Weights of a small transformer language model: 947M tokens, 7223 steps.
MLP neurons of a small language model. Each row is named by its layer, matrix (up: input weights) and neuron, and shows model dimensions 128-191. Each number is 200 + 20 x the weight over its row's rms, rounded and kept within 0 to 999.
After each neuron's rows, "fires in" lists the words (lower case) most often at its 100 highest values on Wikipedia text that the model never trained on; "fires on" lists the tokens most often at its 100 highest values on Wikipedia text that the model never trained on.

L8.up1752,194,227,152,195,224,159,203,198,158,180,221,238,231,201,193,183,219,198,194,218,213,217,202,218,208,235,218,172,154,226,190,208,182,196,217,234,226,196,207,196,175,200,220,207,223,199,245,184,208,175,210,245,188,164,196,247,206,199,195,209,188,201,183,208
fires in: "and", "which", "who", "that"
fires on: " and", " which", " who", " That"

L8.up2947,224,208,179,209,214,193,199,201,178,199,152,228,216,197,220,194,199,193,159,195,157,161,204,191,199,187,184,200,195,181,216,188,234,159,202,189,215,235,165,236,184,233,198,210,215,205,180,201,178,192,229,178,242,202,191,230,180,213,215,200,166,185,191,164
fires in: "the", "of"
fires on: " the", " of"

L8.up2375,207,171,195,197,190,217,198,187,218,228,198,227,192,170,194,202,230,185,247,173,171,147,177,210,220,204,171,227,229,193,207,191,209,187,223,213,145,158,194,215,176,209,215,215,197,224,226,213,238,192,178,207,201,168,208,195,233,194,204,202,219,185,204,198
fires in: "for", "in", "to", "as", "such"
fires on: " for", " in", " to", " as", " such", " well"

L8.up412,185,189,205,190,205,192,207,206,212,215,193,189,198,229,244,203,190,221,177,190,192,193,200,186,225,235,199,217,199,214,192,211,190,187,162,198,202,209,207,207,184,210,186,209,174,209,232,212,227,166,225,194,154,189,168,211,180,178,178,185,188,226,207,193
fires in: "of", "during", "from", "along", "in", "to"
fires on: " of", " from", " during", " along", " in", " to"

L8.up2406,206,177,222,204,183,204,229,222,210,198,191,214,195,211,219,220,197,232,203,194,263,202,213,191,202,199,192,228,224,207,206,198,212,188,211,227,181,161,203,196,212,183,228,211,178,187,195,185,204,180,201,188,194,212,183,202,202,217,226,199,193,173,190,203
fires in: "by", "of", "in", "s", "the"
fires on: " by", " of", " in", "'s", " the"

L8.up3503,193,167,197,187,212,172,206,207,205,197,213,162,205,190,222,207,164,204,187,178,218,195,167,177,173,217,191,217,212,194,195,168,176,213,210,216,189,212,197,202,173,226,207,168,206,200,190,180,216,227,200,191,218,201,211,185,214,189,232,199,211,239,212,199
fires in: "to", "would", "also", "could", "can"
fires on: " to", " would", " also", " could"

L8.up501,211,196,186,178,158,195,204,179,184,217,209,219,201,172,192,197,206,176,222,245,195,188,214,212,209,178,178,205,232,200,197,197,212,210,188,210,178,192,198,242,226,195,182,206,204,161,180,204,173,198,175,165,198,195,233,187,189,212,221,203,147,227,182,201
fires in: "the", "end", "an", "same"
fires on: " the", " end", " an", " same"

L8.up2054,213,185,164,187,211,207,205,218,186,243,193,225,220,185,222,170,227,193,211,207,208,201,209,224,186,159,219,202,188,193,197,166,223,197,193,204,213,216,207,187,172,233,182,201,192,225,219,216,176,191,202,223,207,253,236,196,226,213,206,221,206,180,199,210
fires in: "to", "in", "of", "as"
fires on: " to", " in", " of", " as"

L8.up2198,208,225,148,178,201,167,211,173,157,197,206,233,188,202,218,199,201,215,177,215,205,220,194,156,224,188,209,195,179,172,225,203,209,172,192,209,209,210,175,211,194,219,202,192,229,196,218,156,171,186,213,213,168,202,202,209,175,151,191,206,164,240,229,164
fires in: "that", "a", "the"
fires on: " that", " a", "om", " the"

L8.up1511,200,212,195,220,153,203,205,194,214,182,216,188,193,206,223,205,194,181,215,216,219,219,163,194,185,192,247,186,189,202,211,189,216,237,249,168,191,180,240,189,209,177,244,181,217,207,170,236,212,205,184,225,214,235,206,184,180,189,215,205,199,203,211,202
fires in: "a", "more", "very"
fires on: " a", " more", " very"

L8.up3305,215,206,187,203,198,212,173,195,191,209,187,232,208,216,187,169,192,178,199,186,220,195,224,212,172,216,253,191,242,196,224,203,182,192,186,214,176,192,198,232,183,182,181,248,235,199,220,197,220,206,194,229,169,216,212,159,223,222,234,242,161,224,204,221
fires in: "the", "flatliners"
fires on: " the"

L8.up854,163,210,181,228,196,202,181,179,188,193,220,218,199,164,217,217,204,214,216,176,169,187,221,218,194,197,202,228,187,196,198,210,180,218,233,200,165,188,209,193,190,184,186,230,230,205,225,197,203,209,194,183,182,202,202,193,212,205,192,197,196,189,205,177
fires in: "of", "in", "from", "position"
fires on: " of", " in", " from", " Position"

L8.up3624,166,190,190,218,175,222,196,237,201,216,206,238,185,186,183,197,217,181,207,202,225,185,194,209,189,169,176,177,192,176,195,178,192,198,172,199,232,184,218,188,213,242,183,221,195,192,211,198,181,207,233,217,202,219,168,219,206,212,199,217,245,217,195,193
fires in: "for", "of", "general"
fires on: " for", " of", " general"

L8.up2794,252,215,188,190,199,185,186,201,225,208,212,228,227,232,253,252,182,169,171,212,199,193,179,170,189,180,223,214,183,206,211,179,174,168,184,208,189,230,214,161,187,182,217,215,238,181,163,247,182,194,179,225,190,244,169,191,192,224,231,200,160,208,191,198
fires in: "during", "the", "of"
fires on: " during", " the", " of", " During", "During"

L8.up1421,171,204,204,177,217,153,205,196,187,192,209,231,242,218,215,202,180,206,186,236,176,155,196,182,210,209,227,184,181,206,186,213,210,198,220,194,200,178,206,220,224,181,205,223,197,179,194,231,234,189,204,219,180,175,201,251,194,197,192,209,209,225,208,156
fires in: "a", "of", "an", "his", "its", "their"
fires on: " a", " of", " an", " his", " its", " their"

L8.up3403,212,210,178,238,222,190,219,239,209,204,217,204,211,207,215,225,190,232,193,208,189,217,210,186,220,222,238,212,192,181,226,179,209,209,187,193,204,192,219,221,171,162,207,163,216,217,212,173,207,200,230,244,181,237,217,237,210,237,201,148,188,210,200,194
fires in: "he", "his"
fires on: " he", " He", " his"

L8.up2563,181,195,214,214,205,214,226,175,209,193,201,191,215,185,180,221,206,177,201,220,224,191,203,209,227,193,168,209,190,201,234,170,192,174,209,185,216,199,222,191,153,136,206,173,221,215,205,215,198,197,182,223,198,183,167,204,192,195,206,208,188,204,177,223
fires in: "she", "he", "they"
fires on: " she", " he", " they", "he"

L8.up1788,208,207,181,171,211,142,218,192,180,204,183,257,211,195,166,203,231,215,200,182,194,196,202,242,175,231,215,201,189,229,227,219,182,235,203,190,233,236,191,210,179,190,232,215,182,229,198,162,196,205,227,223,198,224,185,225,218,238,203,160,198,200,191,194
fires in: "which", "that", "who"
fires on: " which", " that", " who", " He", " D"

L8.up3268,199,209,207,221,175,160,230,214,171,209,190,184,190,195,178,195,199,174,195,168,210,188,199,181,185,192,224,193,146,206,231,182,212,183,188,170,228,218,186,170,153,241,168,170,219,167,185,192,218,181,204,158,204,199,199,199,214,181,209,193,199,212,212,209
fires in: "on"
fires on: "On", " On", " on"

L8.up1101,222,177,213,221,194,218,206,211,204,212,175,208,210,246,210,209,219,224,189,212,175,228,186,218,205,205,193,211,162,191,187,225,210,188,168,223,201,205,191,212,203,205,196,198,177,190,222,163,199,191,186,236,225,185,171,194,196,208,233,212,229,168,181,198
fires in: "the", "among", "of", "other"
fires on: " the", " The", " K", " among", " of", " other"

L8.up1827,192,196,212,227,174,182,232,216,211,209,210,210,221,198,198,218,209,178,194,152,178,224,193,244,196,187,221,212,202,201,199,214,210,207,215,188,212,197,185,171,187,199,210,182,227,168,224,193,192,219,185,206,218,235,210,205,222,223,210,199,202,194,199,229
fires in: "to", "or", "as", "of", "for", "in"
fires on: " to", " or", " as", " in", " for", " of"

L8.up695,177,207,249,181,172,181,190,197,215,218,231,240,214,211,177,174,214,174,178,201,209,205,189,196,184,203,196,215,164,216,188,200,175,180,181,185,257,187,215,194,195,229,218,229,188,197,226,169,232,186,177,194,183,199,187,210,193,192,225,202,245,235,209,190
fires in: "the", "of", "their"
fires on: " the", " of", " their"

L8.up3770,168,207,201,200,153,209,177,224,210,180,172,189,193,215,215,201,148,203,192,178,194,251,203,172,209,192,223,216,177,190,182,192,208,210,212,174,233,190,218,230,162,169,199,202,231,174,194,171,206,187,240,177,227,198,189,195,172,216,193,180,213,202,187,196
fires in: "the"
fires on: " the"

L8.up224,169,202,194,220,196,197,197,204,204,234,217,221,190,206,217,211,181,212,236,236,219,218,220,200,202,215,200,195,164,165,230,218,165,206,206,223,209,171,222,218,198,199,205,225,210,207,218,198,193,216,215,181,228,229,205,206,199,191,203,185,224,212,210,197
fires in: "was", "is", "the", "and"
fires on: " was", " is", " the", " and"

L8.up1459,217,170,186,174,202,147,224,197,181,200,192,203,183,210,222,203,264,202,175,207,202,236,198,199,246,207,202,188,205,225,240,183,186,199,200,178,217,198,222,179,226,197,177,177,216,217,201,172,200,185,188,241,225,163,218,245,211,177,220,216,213,223,224,172
fires in: "that", "who", "also", "most", "originally", "made"
fires on: " that", " who", " also", " most", " originally", " made"

L8.up3673,207,218,259,208,195,172,158,185,211,218,187,170,226,189,208,218,221,197,226,206,187,161,228,166,213,199,196,190,232,228,177,191,205,242,214,188,135,201,220,174,174,206,163,179,204,202,227,183,213,224,200,204,206,176,194,231,226,195,179,219,187,203,196,190
fires in: "of", "to", "as", "for", "unlike", "like"
fires on: " of", " to", " as", " for", " unlike"

L8.up1912,239,170,187,190,181,142,221,185,194,204,220,183,194,227,195,225,197,210,225,251,222,193,155,182,221,213,184,209,215,185,251,182,213,169,208,186,228,184,191,177,185,208,228,221,201,196,231,215,213,205,174,208,210,190,208,219,191,251,220,171,223,218,212,214
fires in: "of", "the", "in", "t", "to"
fires on: " of", " the", " in", "'t", " to"

L8.up103,232,197,204,213,209,165,213,149,199,227,226,216,192,180,204,184,209,206,212,204,189,212,185,209,209,218,193,224,195,213,158,208,212,148,189,194,166,204,208,183,208,200,170,190,217,190,190,176,226,203,195,168,192,223,201,172,221,196,224,226,206,215,225,199
fires in: "at", "of", "the", "same", "to", "a"
fires on: " at", " of", " the", " same", " to", " a"

L8.up2862,200,215,185,200,209,179,203,206,175,193,204,190,211,202,202,184,190,217,198,197,180,197,210,229,153,186,177,181,173,220,190,174,201,226,201,219,249,207,194,177,224,200,207,200,190,217,196,189,210,241,231,177,206,226,230,215,190,200,162,226,204,191,186,214
fires in: "is", "was", "been", "remained", "it", "be"
fires on: " is", " was", " been", " remained", " it", " be"

L8.up2560,190,234,183,195,172,250,159,186,205,193,184,204,224,221,214,181,233,212,203,186,174,227,172,193,183,212,184,206,181,218,226,169,167,212,237,204,199,176,210,164,209,209,186,215,241,221,216,240,197,181,219,203,218,187,216,239,211,220,162,198,234,223,209,199
fires in: "was", "is", "also"
fires on: " was", " is", " also"

L8.up3831,227,178,210,192,192,203,190,262,240,199,207,207,202,181,197,214,193,174,189,193,236,203,201,207,221,148,189,199,182,194,197,210,211,184,169,220,201,195,200,228,185,202,226,186,161,191,193,228,223,200,209,242,214,193,184,195,209,239,221,224,243,208,196,186
fires in: "to", "by", "in", "from", "for"
fires on: " to", " by", " in", " from", " for"

L8.up1804,173,245,211,176,202,153,172,204,201,183,209,218,204,205,182,242,201,166,229,207,211,189,204,181,211,200,223,204,220,218,215,196,201,196,205,146,210,184,195,195,209,185,181,205,190,206,235,189,197,205,196,220,215,215,214,203,198,200,233,178,177,181,235,167
fires in: "one", "of", "at"
fires on: " one", " of", " at"

L8.up881,215,205,182,233,211,188,228,186,207,184,203,174,208,210,189,228,200,213,217,190,204,225,216,239,227,200,214,205,222,193,222,191,211,208,202,200,210,219,215,186,223,199,172,227,195,225,227,199,192,196,206,215,205,222,260,214,180,190,201,228,198,200,183,183
fires in: "most", "very", "so", "as", "particularly", "highly"
fires on: " most", " very", " so", " as", "p", "ly"

L8.up869,236,187,222,191,189,228,200,224,183,184,215,227,208,212,202,197,231,149,212,196,195,219,214,147,185,207,193,179,193,187,192,185,196,186,216,227,200,234,198,199,206,205,186,202,221,216,187,197,163,197,193,160,175,197,252,213,208,208,212,211,212,246,183,227
fires in: "most", "more"
fires on: " most", " more", "ly"

L8.up809,229,184,220,198,214,194,207,193,191,187,161,213,209,213,174,210,174,217,210,221,175,214,230,212,230,198,195,181,191,201,175,201,210,179,211,200,191,163,190,233,189,195,235,207,179,221,243,208,212,234,216,191,217,176,160,228,222,215,186,160,225,208,199,225
fires in: "of", "the", "all", "are"
fires on: " of", " the", " all", " are"

L8.up2579,192,216,208,226,193,209,219,204,182,234,166,178,214,205,260,227,179,184,236,201,192,223,192,190,195,209,209,211,229,195,185,197,199,155,214,225,158,162,189,204,165,173,236,218,205,189,208,173,214,187,247,174,201,224,209,199,199,210,200,206,185,200,196,194
fires in: "the", "a"
fires on: " the", " a", "ing", "ch", "im", "es"

L8.up762,211,188,175,181,183,215,212,242,180,203,214,215,203,191,210,225,194,169,205,224,223,208,241,223,207,202,203,219,169,215,213,222,236,189,187,210,178,225,233,193,189,242,193,190,209,182,201,164,201,174,206,199,187,176,203,217,207,218,226,224,240,211,219,194
fires in: "the", "of", "from", "that", "his", "to"
fires on: " the", " of", " from", " that", " his", " to"

L8.up2683,232,200,195,214,214,187,186,218,205,211,217,226,208,215,182,221,162,189,194,206,239,227,183,179,210,204,194,224,222,222,225,178,210,171,213,205,222,202,211,242,196,227,188,152,228,204,210,194,190,208,149,197,205,208,218,226,243,171,229,202,218,184,239,195
fires in: "of", "in", "from", "into", "for"
fires on: " of", " in", " from", " into", " for", "ic"

L8.up1369,176,221,227,200,211,171,204,229,226,196,214,208,217,222,209,172,176,198,207,167,215,198,213,210,189,172,219,253,199,203,202,206,185,200,219,194,193,204,194,221,199,198,188,221,220,186,215,225,222,189,196,219,197,191,182,178,241,212,192,182,168,252,209,169
fires in: "in", "of", "to", "as"
fires on: " in", " of", " to", " as"

L8.up1841,197,211,226,193,168,221,187,209,213,263,172,208,218,201,222,151,189,228,228,174,200,201,197,227,182,240,194,182,231,198,210,246,195,227,213,208,209,176,213,196,167,181,174,223,196,217,217,187,223,233,179,186,154,202,201,200,234,219,234,221,191,184,222,162
fires in: "of", "tallest", "in"
fires on: " of", " in"

L8.up3832,231,218,185,172,188,219,180,222,221,173,165,171,199,208,197,213,203,185,201,207,220,207,208,192,216,233,199,179,197,197,206,202,193,201,209,203,203,230,220,192,213,193,195,226,201,249,192,191,155,217,209,237,240,242,213,177,180,206,191,212,224,210,193,207
fires in: "a", "most", "cyberpunk", "very"
fires on: " a", " most", " Cy", " very"

L8.up2444,193,238,199,192,232,189,196,198,173,202,219,213,196,225,185,223,209,184,179,243,226,194,226,208,205,224,205,184,206,198,202,199,169,190,198,177,177,205,186,194,185,159,194,149,217,195,200,194,206,220,199,178,182,211,177,190,177,213,221,209,153,214,190,200
fires in: "one", "each", "dollar", "war", "imperfection"
fires on: " one", "ar", "per", " per", "at", " each"

L8.up3369,213,195,234,195,191,173,229,210,202,229,170,204,214,186,240,172,203,222,189,177,212,155,190,178,244,227,229,155,214,206,218,207,209,183,192,180,213,210,202,197,196,195,179,185,189,222,201,213,179,200,222,235,166,225,212,224,204,209,190,220,187,205,196,209
fires in: "the", "his", "djokovic", "for"
fires on: " the", "ok", " his", " for"

L8.up3321,217,191,166,189,227,217,197,205,206,213,205,171,201,215,239,200,184,231,245,200,212,189,176,215,177,210,200,206,217,186,179,188,185,192,253,185,187,214,207,169,209,176,246,232,220,219,208,188,203,192,214,203,181,180,221,180,189,180,165,209,158,232,203,220
fires in: "to", "an", "a", "another", "would"
fires on: " to", " an", " a", " another", " would"

L8.up3485,203,207,215,177,191,221,214,174,183,187,184,223,216,181,165,237,201,198,204,209,210,222,204,209,216,206,212,207,171,175,202,181,221,207,195,193,221,191,180,222,212,175,204,201,193,225,208,237,173,205,240,211,228,216,186,187,208,200,207,184,197,180,213,208
fires in: "an"
fires on: " an"

L8.up3219,199,224,204,188,178,205,198,176,162,208,186,196,235,198,226,203,218,206,222,194,184,200,186,208,208,198,206,218,192,187,209,207,161,224,222,219,183,173,201,193,237,180,216,197,223,202,198,198,237,197,201,221,198,202,223,212,190,169,224,175,208,235,190,216
fires in: "no", "is", "a", "and"
fires on: " no", " is", " a", " and"

L8.up214,189,170,189,165,168,181,199,215,161,205,170,170,209,234,215,218,221,235,207,210,174,185,197,175,242,223,238,195,197,177,204,196,215,173,217,212,179,235,231,182,189,197,202,213,192,177,259,170,202,194,230,189,185,201,204,204,251,200,193,222,174,237,186,188
fires in: "the"
fires on: " the"

L8.up3735,180,207,224,227,193,169,194,231,211,216,180,208,196,209,201,197,238,203,215,249,184,197,177,203,229,198,167,240,163,207,210,210,195,195,196,195,168,197,190,204,142,218,218,202,183,185,174,189,170,221,168,180,240,190,219,191,187,242,220,205,209,205,198,222
fires in: "of", "as", "such", "over", "across", "to"
fires on: " of", " as", " over", " such", " across", " to"

L8.up192,218,209,228,190,178,201,185,180,181,220,162,242,210,195,163,196,170,180,198,175,155,213,196,188,183,212,239,213,200,213,213,172,180,227,213,236,198,203,220,230,201,218,197,201,243,229,239,183,201,181,179,166,225,208,234,204,201,207,220,224,195,182,198,179
fires in: "the", "of", "from", "at", "to", "by"
fires on: " the", " of", " from", " at", " to", " by"

L8.up456,219,211,229,231,179,199,187,176,173,218,175,177,189,209,219,213,225,181,190,201,199,200,226,186,211,190,220,187,211,181,173,204,176,242,211,163,212,227,255,201,176,164,184,203,153,208,220,192,236,192,246,166,150,184,218,203,176,222,185,170,191,205,185,201
fires in: "the", "s", "their", "its", "my"
fires on: " the", "'s", " their", " The", " its", " My"

L8.up1425,178,162,208,196,201,213,201,194,176,198,168,184,218,203,181,208,205,194,202,226,254,200,193,224,184,236,204,193,178,184,235,202,182,216,210,211,183,200,217,163,191,177,204,158,166,201,227,197,209,204,214,196,196,212,214,172,196,246,219,189,189,192,192,180
fires in: "and", "he", "there", "they", "or"
fires on: " and", " or", " He", "There", " they", " he"

L8.up3703,185,226,175,208,197,208,195,170,185,205,208,207,200,184,164,205,203,219,198,181,189,216,244,194,210,186,218,173,179,169,182,161,174,208,220,216,201,210,175,211,200,188,214,210,220,216,221,219,239,271,178,209,199,204,195,226,181,186,185,214,252,209,207,190
fires in: "to", "and", "is", "was"
fires on: " to", " and", " is", " was"

L8.up2630,198,196,255,204,185,202,206,190,194,216,188,187,207,207,251,212,177,253,209,222,158,202,218,194,244,250,206,213,213,182,199,184,187,222,210,233,204,214,173,200,228,186,219,194,228,224,218,203,197,183,241,207,196,196,204,177,194,206,230,179,186,209,223,180
fires in: "the", "to", "and"
fires on: " the", " to", " and"

L8.up2116,191,182,227,216,191,207,200,226,202,200,147,207,179,217,211,219,177,203,225,218,201,182,186,176,200,214,205,203,203,199,191,225,211,210,185,219,199,217,208,205,229,219,224,235,210,204,232,196,228,176,225,180,189,212,201,218,208,217,221,217,193,187,174,190
fires in: "s", "the"
fires on: "'s", " the", "a's"

L8.up2948,189,225,232,220,218,207,233,242,198,199,214,171,189,191,205,208,214,221,204,202,238,184,205,206,191,220,203,179,169,220,219,226,207,191,193,210,174,158,192,192,194,163,189,181,215,174,188,180,212,212,174,210,186,201,189,155,189,217,218,199,175,216,187,209
fires in: "by", "under"
fires on: " by", " By", " under", "ch"

L8.up4000,187,199,190,193,197,216,233,209,163,208,204,239,188,242,201,217,189,220,184,213,221,195,176,186,225,207,183,196,195,235,182,207,218,220,162,171,201,180,208,188,187,230,193,226,169,217,185,227,215,163,208,203,242,164,160,215,237,201,229,191,210,233,192,182
fires in: "in", "of", "on", "first", "such"
fires on: " in", " of", " on", " first", " such"

L8.up961,181,210,228,169,165,239,207,242,196,203,219,209,229,225,207,216,224,192,182,254,195,213,205,238,219,162,171,205,183,187,190,217,191,237,214,203,198,159,214,222,205,195,224,163,226,192,220,188,199,187,191,206,227,223,204,217,191,199,230,201,202,225,179,140
fires in: "at", "the", "of", "attended"
fires on: " at", " the", " of", " attended"

L8.up2452,224,223,236,207,184,177,197,199,198,205,190,225,184,224,187,212,211,192,236,203,212,180,201,199,179,206,217,216,200,179,184,194,218,171,174,192,196,195,214,213,195,155,192,212,198,181,204,204,214,174,180,186,238,193,199,229,198,175,214,201,197,223,198,154
fires in: "as", "was", "is", "on", "at", "had"
fires on: " as", " was", " is", " on", " at", " had"

L8.up2545,208,213,217,210,206,217,249,193,189,239,190,196,189,219,204,180,231,195,216,221,205,207,183,176,194,169,245,200,211,197,186,180,212,150,228,213,216,206,182,198,167,213,203,190,210,218,190,207,196,196,190,198,199,230,222,222,202,211,201,213,192,201,185,226
fires in: "south", "most", "north", "its"
fires on: " South", " most", " North", "ir", " its", " Rh"

L8.up2539,214,203,217,193,209,198,231,167,190,209,232,208,222,180,144,167,225,183,201,179,230,176,226,217,197,211,208,179,190,166,222,203,173,195,220,193,199,184,240,179,167,182,227,167,195,174,231,210,153,205,197,224,216,221,178,191,249,222,207,223,165,167,205,186
fires in: "of", "at", "number", "was", "from", "to"
fires on: " of", " at", " number", " was", " from", " to"

L8.up3658,208,199,178,204,219,208,201,176,202,192,191,213,201,180,167,206,196,175,213,213,182,225,216,212,231,202,187,211,193,178,218,162,234,170,190,200,173,184,229,208,191,216,193,227,193,236,186,222,195,226,220,195,206,220,213,180,198,188,205,175,224,237,192,194
fires in: "an", "anesthetist"
fires on: " an"

L8.up1025,200,155,199,198,188,187,191,217,170,200,204,234,171,189,208,212,227,206,236,221,211,178,212,221,192,196,162,192,191,197,173,185,195,160,178,194,194,224,235,203,175,197,204,191,225,220,261,191,205,181,211,238,187,176,225,224,199,215,209,200,251,236,254,176
fires in: "the", "its", "to", "of", "as", "a"
fires on: " the", " its", " to", " of", " as", " a"

L8.up757,194,232,192,233,216,196,210,189,216,187,184,183,189,190,194,218,195,205,204,228,226,175,193,190,205,214,203,190,233,190,213,219,193,199,220,201,209,215,178,201,160,195,189,193,150,201,226,203,177,219,226,210,221,194,210,223,212,236,218,228,238,215,176,205
fires in: "to", "in"
fires on: " to", "ov", " in"

L8.up1450,164,186,207,222,187,184,239,202,199,199,204,180,171,197,189,171,206,220,210,163,213,200,198,190,231,189,214,174,183,191,194,201,213,169,204,224,204,186,224,190,195,204,175,196,227,210,180,209,201,204,194,185,180,259,208,177,178,204,217,170,209,189,207,190
fires in: "the", "in", "on"
fires on: " the", " in", " on"